config = dict(
    num_hidden_layers=12,
    hidden_size=320,
    num_attention_heads=5,
    num_key_value_heads=1,
    head_dim=64,
    intermediate_size=832,
    vocab_size=18922,
    hidden_act='swiglu',
    norm='rmsnorm',
    norm_place='pre',
    norm_eps=1e-06,
    positions='rope',
    rope_theta=7420.0,
    rope_fraction=1.0,
    qk_norm=False,
    attn_scale=0.125,
    bias='none',
    tie_word_embeddings=True,
    parallel_block=False,
    init='uniform',
    init_std_qkv=0.0485,
    init_std_o=0.0,
    init_std_up=0.0485,
    init_std_down=0.0,
    optimizer='muon',
    learning_rate=0.0145,
    beta1=0.93,
    weight_decay=0.026,
    lr_head=0.00712,
    warmup_steps=200,
    schedule='wsd',
    decay_fraction=1.0,
    decay_shape='linear',
    final_lr_fraction=0.05,
    batch_tokens=131072,
    max_seq_len=2048,
    doc_mask=True,
    train_tokens=548700000,
    max_steps=4187,
    dataset='wikipedia_en',
)
MLP neurons of a small language model. Each row is named by its layer, matrix (gate and up: input weights) and neuron, and shows model dimensions 96-287. Each number is 128 + 32 x the weight over its row's rms, rounded and kept within 0 to 255. Numbers have three digits each. A neuron's up and down rows have the sign that makes its largest values positive.
After each neuron's rows, "fires on" lists the tokens most often at its 100 highest values on Wikipedia text that the model never trained on; "fires in" lists the words (lower case) most often at its 100 highest values on Wikipedia text that the model never trained on. A number after a token or word is its count.

L9.gate144:137047140129188151121129124135114093060143110059173093144072125146094165200094109132135104145121161118113052156061112124127173153073188106107128155127075146101120195147134138092144180106156070126115182134164133082121150153129098112103108133121119140079112092098087159121136136159185135150088129140119132141120159142131101090132116161139140144105167170128123143127112122092144128161128139123144135127134050140176069112067130085161138124149134144129147067183181144117129089080144106134092105057064159179128134128116128133138097142099140142169100120123161184168119132125108092108
L9.up144:048080125127112141151126109083146097088093103066109151115140158088143135181128166141116095107137115150108081102082135164038140082101194120139154153145088153038135157152117058108123138121145103119109113144115212110138120128101128115126161135115069096133124107159068123145162095086149119147162077115124121130091166094187144148120096186137206136144113095087148148158159122149128158119164173156107175171125094114134126111130149142140085138151108056085128108156169131083152113161088065114101091085113170099106167100147109202127165160087106140110108055111126149159059123146102087160
fires on: " and" 66, " without" 6, " or" 5
fires in: "and" 66, "without" 6, "or" 5

L9.gate384:154124078130164081113170085110090135139124157172119078115156156120079149093100076204132159116138092103111105124116129215158173136127113090096111117114095155117072138155154191131135139110079160146090076090144135083113151213183124147161059113138124154159134108097109113178130090121104126151111159138136092133164132104196146149175138077169118122094069130103155046115193175100126168108127133126211155146140148160145084075172118101100142171070181165153125093153183157174099120124111129125155159181128151166088153094119162127100122160100105174129078162157155137159103201116069107105
L9.up384:171145109120180207074132155180139105151174112154166115138084111117096146103081125121104096136213098151147134156167126165172157090103130139143151149112113092161213103074155122148098134153121135112165125143104130110135106179200169142079046125132133179140112125159108114116153135122090099139087074123103094096076122087134157086128165147107108126186161093121119106151084063132127132154168127190139203137128101166128134145139137156176134082157130090089142104087108129165145145062096114073066102148129072123083086135175101181139162151164135129168070105131135143120190159140075123161
fires on: " It" 29, " it" 17, " he" 8, " she" 6, "It" 6, " w" 5
fires in: "it" 50, "he" 9, "she" 5

L7.gate204:164104098131146108126135079152112197084114141146138087102106129167097158078106070082150100152171109130070130101143132143140152105085164072164124094123143139160181062102106102109139138132099155076124148129114101124142145141103123121144122139136090156144096081122139123155099136118148171121134120124102074153168101184147121091156116104164200133190096180120175152091141173094137187144163128093150113121118062161116088130125104157133170085083134165149146111144075084112104109162107077065156146130080113184186127076088146108089112127164179169179132158153182182153149187135099131124
L7.up204:094119151172160129110129117108086106078128171127149149116105138154081135168125090170141118117076081126128070126119129117140144078117134135139165147137166131125162111138192120086113092105173131123139124157140168175120151120142154077154168145089060136138141130138081177200100087146119138114150100098147141100097166113114155126113120127178102156173145092107194136070079160110103089138160133112132134133215116110071102159117184149130161112128144103152095106185137102122096143103105133128103140190105123092112143144065093181091141107140178145157139135105105152117196164096128158162
fires on: " had" 28, " have" 17, " would" 11, " to" 10, " he" 8, " it" 6
fires in: "had" 28, "have" 17, "would" 11, "to" 10, "he" 8, "it" 6

L5.gate555:177092122091154123128088124200157173129116218137097144121108144141143081117068162147115143128191114169151104138082087125133094115119136116142100138103130134116165141180081122155086108169146086132145069110115129144114111160097121109140149078145145144117167097131053125125087112136152131136162135115176164115073088126090079117109106087172117178091108169118110076129155107094183146160156119147106104119152125153141123155063126164117186107180169141133156118196095107116135108182140189073152146123110133151132154134195144122097114125135152078178123124173144180145103126129120108136
L5.up555:158110145158128113082137164148076121162123121085093125130126078067098170132107083125082107110092108132152088136158119233121136099123094154027109170094110120169123186205176113111140119097158128140137105136122152149105124134168142148137107151114167095121154166165182127139135149123112109060107150111138154113103119114112143143170092102154209145204106153114151134145217138150091186091138142117138158066185116138139125108108093152188114178054114143154160113114154112134165129131126108144085153140066136164096179079118080080143138099111107119129145100109123145168151108120126160171
fires on: " to" 66, " could" 12, " would" 4
fires in: "to" 66, "could" 11, "would" 4

L9.gate235:128100100125126103139157127165102136121081146088106094191162109174127112105114109110145070138092115193121155132106118130157144134101110114138123131148102168149143086084151170146126154139173126114125120115152123125125159147052137141148139090123131114127114159122141175116088085068118115167103140099109124152127135141083123094161113111131151129149097104126097125114119062068118049125158143140106132080100112057088157183138159094087096139072100182163180066137137111172179097158106137112101140096157148167150125056153121183133097135174160149077167099078146124178141188132102091127
L9.up235:208101133063116061071099119092123079068141060180176196112073135157129121098080093143090149095094134103138186136161132147204096132083113121148123076112098111136152108116123118169180150155107062126134142124138076113175125133181190061157189163074084180137098095096125169142141101109145187111061116105071151133098123125086099102153128140177120111137098144140139119142106096139142125145163102124151155118146160075139196105093117183142124108140098163174132139145169125115103166110093169097130134149155163119109109088125156103125146194135162168157130123121109124145152174151064110202
fires on: " was" 35, " is" 15, " been" 7, " were" 5, " came" 4
fires in: "was" 35, "is" 15, "been" 7, "were" 5, "came" 4, "according" 4

L5.gate493:143081107183080112116087170116125178123148091096197135110115151130115132088084135141072113123138177153153127171133132166136097199093193142123151156105152135136117173130150092123138070118150102114180101124108106129076141120084123128086169106176086146095152208110104152138161187138073126134188126200116188142138137129163094168137169150125173132151110139164134115087083111144142108083136103117170124082123059062162098160124139065109112079087060120120165156142088120162165081145081108122112176111136140154108127126152100031170169098110059135184140136168126161106165074129119099095
L5.up493:143081088080154149133100135089103161158122140118090077106128093127089104118132130162137139117115123170190129103116118152080137115143191151150136075183127133129095103148167144185135083222062059092125094085113164139106156129153153161066121184122112181137169146108138126129135115050085150142121155132116191122124136114139071129093141178106107154157057130164092123148081118063186122100155128110152148106135102099125126094127103186123147082171144101125135155175039137114117031115110081119163102186153105147141180069166124113172153125121127188193135101139105097129157117136134130108
fires on: " one" 60, " an" 19, " each" 6, " One" 5
fires in: "one" 66, "an" 19, "each" 6

L7.gate313:138159144104132122163126115089161131108111149080110139173089112087151112121119116124135182100097161079095067149181128149123138120077100108133173125121151162080070123138143135083040086076092140075108076152239151112147149088101096091116093136128116131070052086164173142145132130159117089132056141096082133161061124150124124148146134115174126149159130144165130089185101143089124106121164161150110134160119150133159135112138079107133134063135132130107090135119109136104069104106080092121226144118113179070154098170211116101124167094132142108170109073121153161123141105146150173081
L7.up313:164134137089142198124093148178169121083101147101152157122092107139179154124121149045121125145176075135194076152142142196208112125121106180176158088137207152095140153118126141070121133142107059143119060046128137084146102100135145112218126170151143156197102118104084124147113177098131119147158156096111139143109176096181082141089124144144136137124058189146125105123156124081076114132101140170190095136144105142144134110147122096071173079190187105142149087141145144088138146119147117117080164109148166122164094134096134089126122099162095121126107110131106165093134131216118164099
fires on: " at" 75, " from" 6, " attended" 5, " At" 5
fires in: "at" 79, "from" 6, "attended" 5

L7.gate148:164159056140025158119154121101077156095116137097096106211157113113120116084102091156090136137162086140141132082103101163138164168158159173097100188101133138112106117149116093122147106083114164111129149150121123118160114133068142161095118076148171169113123121168150184144202120109166088161153094143197144123149079109098052103075115120115156116159094125090123145130149147156149094103104119079152138118109118130139099115129222122145086117083090108115142144145122066124132167165117117136156137169176105163152117109168107144087146155173153087176128142148088150138135105102074162183
L7.up148:128197129154109151152167124114108135169154181114127154126147158117153130134157159153095142154161110138143153087147109103132164142113148131061120195126157111137086119067133148160123112095096103157142135215101145113166169118103145132124147155153159085138094096108164181106142128080162089175103068121123136073132108136159131165096150140129172087143131110123116116137122090098109089154136141070104103122116111109075080125117157114130086079202111137083105168122107184133146167111175077118127079112205098096179137085117173135098141175170152124095106140134113151155174156064090077139
fires on: " As" 13, " which" 9, "up" 9, " to" 8, " as" 7, " what" 6
fires in: "as" 20, "which" 10, "jupiter" 8, "to" 8, "what" 5, "by" 5

L3.gate191:139126142102104120191155102131122200182163140097144105105131143168147138124106136154182213155100155151088141068094114174183119173077112102121132099155053105123143103066128091180116081131192129107135126146173105082109178144125141125088170110097142130194124109132126149103157125136126196082180071114119177135133097132120121157162184148138128144109107192075136124081092094118149113185124118123091158130120156112134118103104120126133118087180096119095131148150147144118087112105071082110130097151091115126063124183126189134170126117117125146203117139113125106135118176133130120160
L3.up191:177125131140106148124116038158148137121086117106136114134114182131130133092134140150190148096177161080154108121129060101137125115128197185114142117047109160148128126146111145124109155123157087137110069147140153154135157117086092188182168158066102139168103123181111143114153146140088130133164061125101094143069113158123071148100107134090126159129090096166177107138075123150165113125170117156142122086107102072142099099107135141130153116153064171148118111212081123152096112059150143130104114157169066140165162105114113082157153100124094143099111117130152163146103158162066174120
fires on: " an" 54, " An" 19, " UTC" 7, "th" 5
fires in: "an" 54, "utc" 7

L9.gate52:105163135114159145109099125098057156100088103131133118147137134109152148146142109128112136088137109115104102106122151075201105116129108146039139131082147182059048134135137060112100132150172098164100129191112136129110112073110127120171167117173077154155137127105161139131144177062164127125124152133105136070139155135105149138180139103141107083088091099121132101090079107133111095125108089097164029129142143081134088160119174145141099124113124158077142123096128095108193153089127110101154074056183138162110208082192136108164104146103112143126101100117123063158087183088112099115
L9.up52:163087117046169109180157139071086150102187084150145106206167168161126186123183062115129200106113112149110124100050152101151176155101153138126124096188111120197137127105110131142157136101135150101162127090118110107087129113141117169160121165082119141105171105102107092144135122135126123116097167100129183115139156061136164116141132079149139112164160082123140126085156139110071129112114100185159197120144131140136123147179122094071141082115099116102119136125087135159125165111140116065126087087079130090059087063126121147143168122131072186125092082162105125165085138119075122091
fires on: " was" 28, " while" 14, " were" 10, " is" 10
fires in: "was" 28, "while" 21, "were" 10, "is" 10, "are" 4, "being" 4

L5.gate366:118112172079174068114136133125100178110112168193151121162148157130102103116124147174124103134127141170117082135133188116096125141157148084071089189102187177079101163129132151097183083094171125085123116073111122088191110149151147129127168179157129148168125133083108148169144123177125068042138139191113088122115034083140081129129115129105151109118105081147107099152129069087141104116131116179097094120160159117100168108127199138096124140093100175111188080084105104127070153109123144187048160125141130086178160195106101137120145150130150125107114135101148162116113149173106170107
L5.up366:149178080098168094113175100150140132107117111163110140105182168084109059162132102160155125194052081126135078175095149080114138142134119155125142139080125111090123125120170117176188116094166100118165125107181077140161078147093111177160135135120224114106186132155117190161202123139097097149141175166153108146146116091124074144137100088123155076190078110138102109113181113075178170136129155121129083186198147103072040062114182082039113103140149120161196150100145133069072116140119144176084126154112162089123098149149100152108098114107109084131102093080125173150103123132166109056
fires on: " of" 19, " in" 17, " at" 9, " attended" 6, " to" 6, " with" 6
fires in: "of" 19, "in" 17, "at" 9, "attended" 6, "to" 6, "with" 6

L3.gate34:163131127089082126112138106117118089111168129106087168176135107152090186090120074114106146070081111120138166152119136115132121172181182163194106053169079109162123164094158106125131137124135161151139073178102112148093149120179149110115119145164078120090159102145101165119134143147113097141141150160159138095094067097178066167175136102125114123138175112104168116160115102107168170120070129147132151138163077176154164124115197087158163133191072141116086150086151112126060086135128117119147158075166080121171107130160155101078135096081173089163130120156133085127179073114091072063
L3.up34:156120145105145165144136154095142174123138164141108139119152118142114153032124171138209082089089154123195184132150126098098140075118115153123061049156113104096049111125136068119170131101156190173148121097172221191101097131129152116160112129154136158162079076115101125090127118120131131151104115159084107122170097097178088188166192114096098115166137119141135143118118115114138112128112141148117172112149107128171130121193103088077156156200161087153151204147105164063157077133148141125134141090165057173197133113099076131099128149123199115162171111125117120115055104105136124100
fires on: " It" 46, "It" 10, "all" 5
fires in: "it" 58

L5.gate288:073132158091132164136147152146122098140103095170122144140145141098146117044180109104067093100137094042182129204206093149126154146053076176159152143093124209104132097133132119067124071171089141136093133119181125083136122132116144162118123092146133094100148069091100155164101100184136106087124120029184102180086166076093097152133194103198110120139108119106138083071109128111125109155097100118142087129101120071173089163087109100146121088127150099148097136139100179149119145088058165103155113140080093135169128117123180129129136088096169139158121100125081149149140110181137087154
L5.up288:058159074079165132115124157107144106147044158166098100115104081095142132091154137134059093090103063136172105129137099095119161130097112112247170094107149166076170185125108139132149121104119151170121084138205074124144127126142119099136117170129076082166108151029123113156146096088118160187154136111152098156134115113083096153164094102091073136104114104105096130130135100153133154156125108104115114133106145126202160161096172138184101169134187121118151162117088177121157139145110097112108160116145159111158114105166125114090111104087114122163113155128203209138146171098111157154
fires on: " of" 76, " from" 11
fires in: "of" 77, "from" 13

L2.gate781:076178097086161211100104119104129114112146082144162109093076093127128132150107087127111144120063122136156089071143081147151127132165098143094109067162135143108073109108117106091118075075128114102131142129128114136116083195096116070117115158128084087173131136150115210159190146167141088115186071096116127087072156116119107178132161072076129131142121123084083182121255123168141137133147120107167138130084089132124132098115163138120141146127126126154050152124135149129134159118109120157103102159118091137129140158173140163143149165062167115153132120155143160125123183105118191144
L2.up781:104134138181117143187164152145135091190106120120154093138108106171128132116167067146069095112122129042141174146125123129078129136170105174127156136168116166077147116107116180139119141150129065148107132085124132088121123151138153093097121120114147096178122134111155102191136131135162147151097101153154118169090159126128073159090164092156122149164167129116175089112160143095148152097149143127092148101125128175104093120136143191204111151157161147077110069107213129143101204090092174142091087098163153131125117118190089134176165140128096135131092069149134061120142140087103128115
fires on: " that" 37, " he" 28, " they" 17, " she" 6, " They" 5
fires in: "that" 37, "he" 27, "they" 22, "she" 7

L7.gate625:094126019175125130094075149169145086140084167071094128089123167184093138138147188068113080130154112180126085152108103147205110114078100129131139138139122127088180110094163179161128147182099167106083123160141120091172121125137123098174174090066096133117142129138156121184099119077070169131197123103106141102151065129148059133079144157140151151095091136117095098116100193153123132183162117168097124114141147111147134065112071132099123135091110153127074124122101138185116107139131078153113095047086134166068119047154105107115127091128104159089092118186164119123123128133089144152
L7.up625:124099092167117112085146155189135149156137176165176092142114155149161179205111157093145097095114047125129150124105127123152089115117145087177121158146145165127109091117149163090123126212135079132105144176075109147182147147084172143175170119099135168135130122077074128188136112180102194108095148089089117116109100100144136074118144151098140113157154152118147117075141149119097131152132117088143121162107154164152116143068120066159107146113136065158097150145116187137142099087128128195099094101105122099104110135103115142174113102124130109119134130155198120158112140090180148165
fires on: "'s" 70, "s" 5
fires in: "s" 92

L2.gate644:100066154078107112109111095134168158096156135117091124058117161143141163140146168151154104098165158133120073145126124153164137126122181149116137118140147066141164120129097117083158162141116117037158206134151104053012153124084104143103175126138111092141116104123084107176150084126139164116122041166105171124077130137088086109074088162151162111133163155157153113153136167157137081045104139046130071138141131188171130131094161111081105095119139144094076101129159073146141159181081101123102127097160081168167174156111115147088184149152145122114182081136107165141115173133131157152
L2.up644:148125170114174091137123132124090146096132192142107098161163195146105186162131183125159122127148134073125135071118100215113176126150160135064128135093087115139105082100062141113089088130154141137077159094184157128065120116153155119116121124156099113095205092148131131148136139099140149157103045089166072132088221118074178130111134132176114131207117158154122121126169122150099130081129154117104141111112147170162156157063080169139092156091120152153146132091156142108152105127127122089104154069056086181121205181095177104104084129212125106107180106156196126077120116155106147110
fires on: " while" 30, " based" 17, " put" 10, " when" 10, " special" 8
fires in: "while" 30, "based" 17, "put" 10, "when" 10, "special" 6

L9.gate449:144115173121100196116109113120125146120139145135145162170084155160105109120155115124119109098143203108151139124121106134177170068097118154160126086123075137114126107085161137094133140130185165124137057148144160139103165150109144092102118193163125084133104132168113145100113147189062143163153155097132120120122116159122148154089170093119121145152125165190048106101080136131137173144135160120094123098228158088161088115123159092154172089167083117133118108245148146070087109151099062140138156153151100192161110136130062117112134145170099150121110122142060125158115168174131172104
L9.up449:199130136170172130116127131098127093107062129166154099073091152107148159108050149109127144130084141141118110152147156171114151158075181151116174087175121199136071102091149185120118158108178147126181111142094080131107153098108110155164109098150100158128148112099116171188118112145095098077187122128162131122104107070100176079108151065113167159145171151107106118148128096094092072172089085177111124098097128086086113130132043150166163091107094107158092146097045100111151163098134120142118074144070108117211162133125123105113130128174100061086122117157071125158153108149096111129
fires on: " an" 79, "An" 12, " An" 8
fires in: "an" 90

L7.gate303:188091133181133214094146084140090125099137098089104110127118104111171115138109117180081100202159144151184191176131106120122113136115152114146103149145201146095155118160133203108150142119169128136069132185149173164186152161118099094102152101144116095136122184114089124096142135158084120119098086104168182159135103088145111134170145140107147136067094051128090142164155136145120096195115130169156108143123137154086081151125105075103126126093177127126101124154089137151165110035149111197093110168141117172124130121163175165116135128177110119131158094220193131159052127102133172134
L7.up303:118172163115158117120145107193152117121119123080123088155083157135126182152125168089118166146158138150182082120151151119074160143119171134068159102204079141069110089134153139121202102078076159110115101134133136066115127111150110132157173131126172105104109092171085058153185166167179178140124119176088116134104106145095132124090148103170135169145147140123125116120073116166144159138125154132110122135113105150113149148158105202200107098138131180062055170186100122137141130128175114102169088110173092139146111174070107148105130102094140108109133146096089141112086158126085105136
fires on: " and" 54, " had" 16, " have" 8, " or" 4
fires in: "and" 54, "had" 16, "have" 8, "or" 4

L5.gate445:104141099133193137150109099169129161128146122120102115169162140116157068112175096149100170161127114103120127179106118175116164115184115124153155116159123152101116128173126061123125145139144141136150119134102110164110134093105206087128136110142160097135123164102113148164129141139117066072089206139167153131101113131070108190165143090171153119208146087130136097142149152079173109178145116131125145142159087152127184178097152082126130102119136132082130172113138085131084095149088160214100152113131203089148148089117107151147085115120124157122123127113053120140140112140110151099
L5.up445:132069094152199181122125102162091143116169135196101119079100133066168135130151201175136146148131130107114100104170166168108141183144132126153161107105104112054141157136178181130130169196139105097173164146151128152117142078101161079169090099088159117128151135107146159099148125130095117101122132235125133154093126116128099109144063210139202156134140129105105142147106125174101162170140077175079147117192153131107136106106164095087101156144071118117103062124143123113103121156109145105113161172094123168106156196119144126142133172186177143070133067160145143087111189143109129108
fires on: " to" 84, " of" 4
fires in: "to" 84, "of" 4

L3.gate519:160133109175138127203093123166155046135085103127095130081129122117155155126109096117136180172124109195174155100117129158143073156113126076136125124109184128113119103161151116125150126087110155138112156108097145106136166116115148210114124136201095121165062093154118143113103110147104095120102072138114148190174139117110145096131158100126170083135159124098090077051093126126118185149157107136128155169147094119186094135062109122092128164203087070107118186158139181210120110087150109097161109076173104110064124116117112107105121144092182122159105095123119082122134125112097106124
L3.up519:147150074201143049099115121112143167102141140089117140147112127132107147136144099123118092065116101093121135068131102150185172124117046016066138149221155155166148126172145126125084126116097059162100099136089164147115100103144146125160078179136115112130184090106167131129129120152142150164131105072085092097115054131168077098116215104132113048116124191066194130158093100110168138084147130141145117104034077180132095137148160130092129179172158077136082121133141079133104123097108070134147116144164122094178096110148132157170094124135121115152121161112175170154144144134083121112
fires on: " I" 51, " career" 19, " my" 7, " men's" 4
fires in: "i" 38, "career" 19, "my" 5, "s" 4

L3.gate144:000088170111128120111183133159089136118108082154181131069095086162106078061142099122158174129127124100099092183152164120135123180065121096165152151103118155123086139138092117105170130152115097116152102084138140154101089193132174131129146151171130107131102100102179187147125112114135091133142182093185192141119124105066174138145160117175074129153128119146074085126109125087134089099119072148090155083068119131177109153098173148165132153115212137127100138113126098132129135125067134106112196126098152109118076072173102134140181124074103110149092104143129154141156088158118164151
L3.up144:102159173108174127075169098110063123163104148135157083083060115149088138044125090063160119091174134112129088150139170108137104128187112149175094123102131167146086158113077109064122090157080134117129065127065102123137144171129116156101120150121125100128104063108090103145142100096181125161172088130113129096061181105119131160140113116090117075137109098073136122092116131164210152150099168140139101079089077120101130099144102121155051114120131140141093153085149116134106088146143123114165194111111155073130124135094173109163131074091136127124124105153100170104122135120147174137
fires on: " of" 15, " is" 14, " She" 13, " she" 12, "ig" 6, "our" 4
fires in: "she" 25, "is" 15, "of" 15

L3.gate663:181099136149169084157178141090082141131153154139083124115165151143158133133103161161148076140123093108090101099174115116102113115084072043130054111139157117153174173137143087123201100118100123132134151124167097189099129023126119173103096111118064094137037129099093104145080182101110109139140144134134147146108157151129125049117118212124129136140124140116108108048160125146125151123159122088105115109091134069169100162103092061094100177143121133141101124178184134116102091094130110109187151115178120155146147151098187118132141114069128106127160108137074134132165128180121139133
L3.up663:077110091097124125124150123150135165088157157089077167124125117196080114091159099147167100156111168122139133137150161124147118057146103096138123143131107074081136088128092080126082068137130187162129079120121104131108113140098113133119078129115144128094168152187129107157164098105114140098094116095082134152061102128139137110165134157122092156101060120158131164105099197150102170090159128129148135133084158107171091086116148114127151108100168114123082109124126147076124164141159217142143132122186114169180121089139098097117118080128142133138141109135200180156152213098121112124
fires on: " first" 41, " set" 10, " First" 7, " left" 6, " primary" 4, " second" 4
fires in: "first" 49, "set" 10, "left" 6, "second" 6, "primary" 4

L2.gate109:140141088136180142166136142078189138114112117146072163136146144142163131153095203141101172138092104101113171150105057173123222124100121115120144116105162158137133134114156085108157066059116138184131111102099099108129126132165094074148187097183117176133128156112055100090169139123166080114144137157111148095090111086131161191117129109121196152160121117156087072112112119089114139108144064151109113117072177147158151103144129125136123183149148093179093127120097162112124156117085130109136134154081159096128171089133103104088091093109176183134167183150155051101180176153185128107
L2.up109:173109070170197103156140085130147124083154118126082099121144184112143139104147110125149144153096138158112178089120154174108170132163110103084106113127158152086133129166147131093072148086094103064156159109150113124055145054158095095166156113112108100139138092112126053103149184141091056153228159128128075146137090086104094134164098074108121128127152097091125121156142086199081134063118127135101138154169120113088084038123164097155130148092183133156111116069107139157098124142105117141104140106139122128063075096120168141120171140132109116172164148101124107163181152131124121139
fires on: " have" 38, " of" 13, " do" 13, "ive" 5, "ust" 4
fires in: "have" 38, "of" 13, "do" 13, "exhaust" 4

L7.gate280:141141157195133099122105103080141104082071153105135108137112147135133157116120119076152101161165199071122117100115159109143084157136132139160070169090143183121100103171135158102166113122178118181097077132105094161173176128111159160149143088146082162097114061146146140134176127075134133119100091090117116175118167128173087090101092124173087135201102121099116097094123119134106078152050125088187100118126089126072189144096174144122073072109128192093170121086136136219127113150137116097067159081111098092224093117151167111115079154175138110146131108129116143127145087151138094144
L7.up280:134101176114183110115168186119102181056186099149144119065112112103131117169110120184134147129124134142147096142092088223113132134053119150151159108133104076123129161168176163125161122079148122140120153162098095182160119085113091179186189113130154148131170092196106129109152174091104126136114136114122080097091210109165131181157116161167086114149153101126154053103130109171167130146099130149105112195115155132086159135115144115120124186091131134082089117069103124083128164142137123129120140099127113164149100123152124166078123122136139150152158152123134118176105157131131125165
fires on: " not" 44, " without" 9, " just" 6, " only" 6, " never" 5, " last" 5
fires in: "not" 41, "without" 9, "just" 7, "only" 6, "never" 5, "last" 5

L5.gate267:221086115110138139106117131181093114148106126155063115189132134129091116096092116125121120058153175126126105130179092153137154151109115110148148135112106139105141146137141151117187041132111125131121079103143079074143157159116110177148121087170165136107131189139135125181122123100103163191138160094128065142189142110116125163153128126103115128132131146080149133147133178108128145153123101064139116172129167098113186109104107186144136122134077127146147141132089094084120118121125132135193151130088135118091098114169188086089157109164181139148109152136155125179126082186163144157
L5.up267:131138221159127097062086099134158099123074080122085062101102094098132079090147081200126105084168152133097145098156162123121110175130088167151138103086078110137165204142136198173133099143104184128164082112137070066156126195177141115104115153155140173110166122096125127155120167149134143161113081132101075092152114113134194142169159185144134132182125102054145108110137164121074155067153129081103143145108115074123103116086125140129145118144086174150199178115098103132103152189121165129128124151074105070182124051139142136099145138158138156169122095080154128159171048164179148133
fires on: " not" 39, " to" 28, " into" 9, " of" 6, " in" 5
fires in: "not" 39, "to" 28, "into" 9, "t" 8, "of" 6, "in" 5

L7.gate633:122100142104123130086115093171156139124155167100147199107151151094104071114131121147146115157123143136166119100107149134111095106097132131114099117163154111073117086167120181065087117179108168130157064128128140141129140154169114138130083101138138104111112122147146095120091091152106107155155113124170091122158154120194123070095200093129073133135115128069103145105199089108058078139195091122148085129140171145185160130181142181117154116102123112083104106115111143139090163121109131143133151139147132135195147105174133143131109065158140137087071173096167136163054127105134169151
L7.up633:175082128112114096128125165139073153099139175101142108088130118099159149153117073153146159191134143169125098066192133170164171107117073113150080149125115052136115101125072142127137160160125128158121104162151185114123106176188087168100083083123139184104121109092167115117126124191164137177147110148136124206150113094192125118149113090156125162117055091094111097125098097145147096107177123112142115109108113083160155109155155145099152120166131144160177086140176143163148139099086113074161136122148188145191177131127090087143102116175117153106094130171100101137093161101184116129
fires on: " he" 33, " they" 21, " it" 14, " she" 13
fires in: "he" 34, "they" 22, "she" 15, "it" 14

L2.gate504:101058100098136061108166081082087121092100157120084180132153182091106110109125098118172127098150134098081155167139112109069101103091144131067168149154105098115086132120124143135060089089099137117071156079161160135067130127115114131141092029061173068092107137190128103185132099124098116091130162152169117116137158137118157175162091137134164135204174124144123097213177141149097158133167175139186098172070146090183175212127128084102149175111134117181115105126112143174123143153171112118184103139109144128115120120154113124092158167095131156105155091137131147159117148162134113191
L2.up504:071132189107138095167085080093107138117136154212104155081139122168139111114167070136158112089167182192133157216088143113104155122158159136073155102136117109106154084053118130134118127144108103154139151137141095082093155065105215107065127155124193108150065120143077071176120114178139172133173106067130137074139111138137180146107197123129118154135143140078161143121089112116126076129123186098117156163077077079125112144149136177114130158155130134139125106133131132154093119150157078073108109127076157156123179091132182091154099177123116146159157143125083099133071093147118120136
fires on: " When" 16, " if" 11, " while" 10, " While" 7, " when" 7
fires in: "when" 27, "while" 22, "if" 16, "although" 11, "though" 10, "because" 5

L2.gate305:127169122145139150120075132170135176077108175108106164124127142172171112106135155107158144103105083118144107096134119134143108055081151129090100164125116062156103101122139112082188174138157124135145194144131159104096129201139158140146113066122198117181109106164101104141170121056163127122064080142131099095162136054154122101174106125125138176112129183148127119203171146089135077161091146154149084139146132096129128125092161140124131111160124148111054137204084128099178088158102177144098166159153180116075146161083117172101080154156158104138173117146086134074151153118096114102
L2.up305:176124126169104187169120172168129097148086186144065134160139122137153186123173161162090158186185136124149062115155108131118117159119171134119148134155151154110086054116158115111179171068115142144096122167125117118134086141109153124143167124077088133099099149119112136121157157168116111143126136147091143133082139131074162164129168110064118156131139144157130118111166199116115163126113124136127159128175107094096080077187115140165135102132057060118079090148020154075064168128106112080186139130115105130164092141106129064143114162098058064115150098083087120071157141111142115096
fires on: " by" 49, " with" 16, " N" 16, " C" 6, " to" 4
fires in: "by" 49, "with" 16, "n" 6, "to" 4

L9.gate71:129146148127086161137118156127117182142154143156144064078159090153104138032181147100113112108157111148160100143061093134126143127123171093170137059118181147149178142098151070079175124153167199114133130169089147067148166146103082105116131141136160165113115135045058099170150173131125141129144087088157164126140116091098089167129064120146160069142121190086110068129191101093146078164136095068166097134187114174136099182178104109158161135136163089100111147171153113100154104126198164097109143088087095103139118088103122129143133081135181138151132150133118183079181100086119144099
L9.up71:129104141169141106163101117116218132114188131194131157183162159139152132140074112142090184127081130137165158124154082104115150188098085157139124172122165140127137161152186135135161090114162127186177127133135120113129175160191173079096148153136170152061100092122103108112110129126107068143087102164078169118138081136152117135100129115137138144145121108133233182130112149114127080065155149065137115121114122112156099155087185151116085110151106131119088057241128157101071202171133085107103135116101158202164112130149119125090098188142137132133109148161117186124152140053135097172
fires on: " to" 23, " which" 21, " that" 11, " not" 6, " it" 4
fires in: "to" 23, "which" 22, "that" 11, "not" 6, "it" 4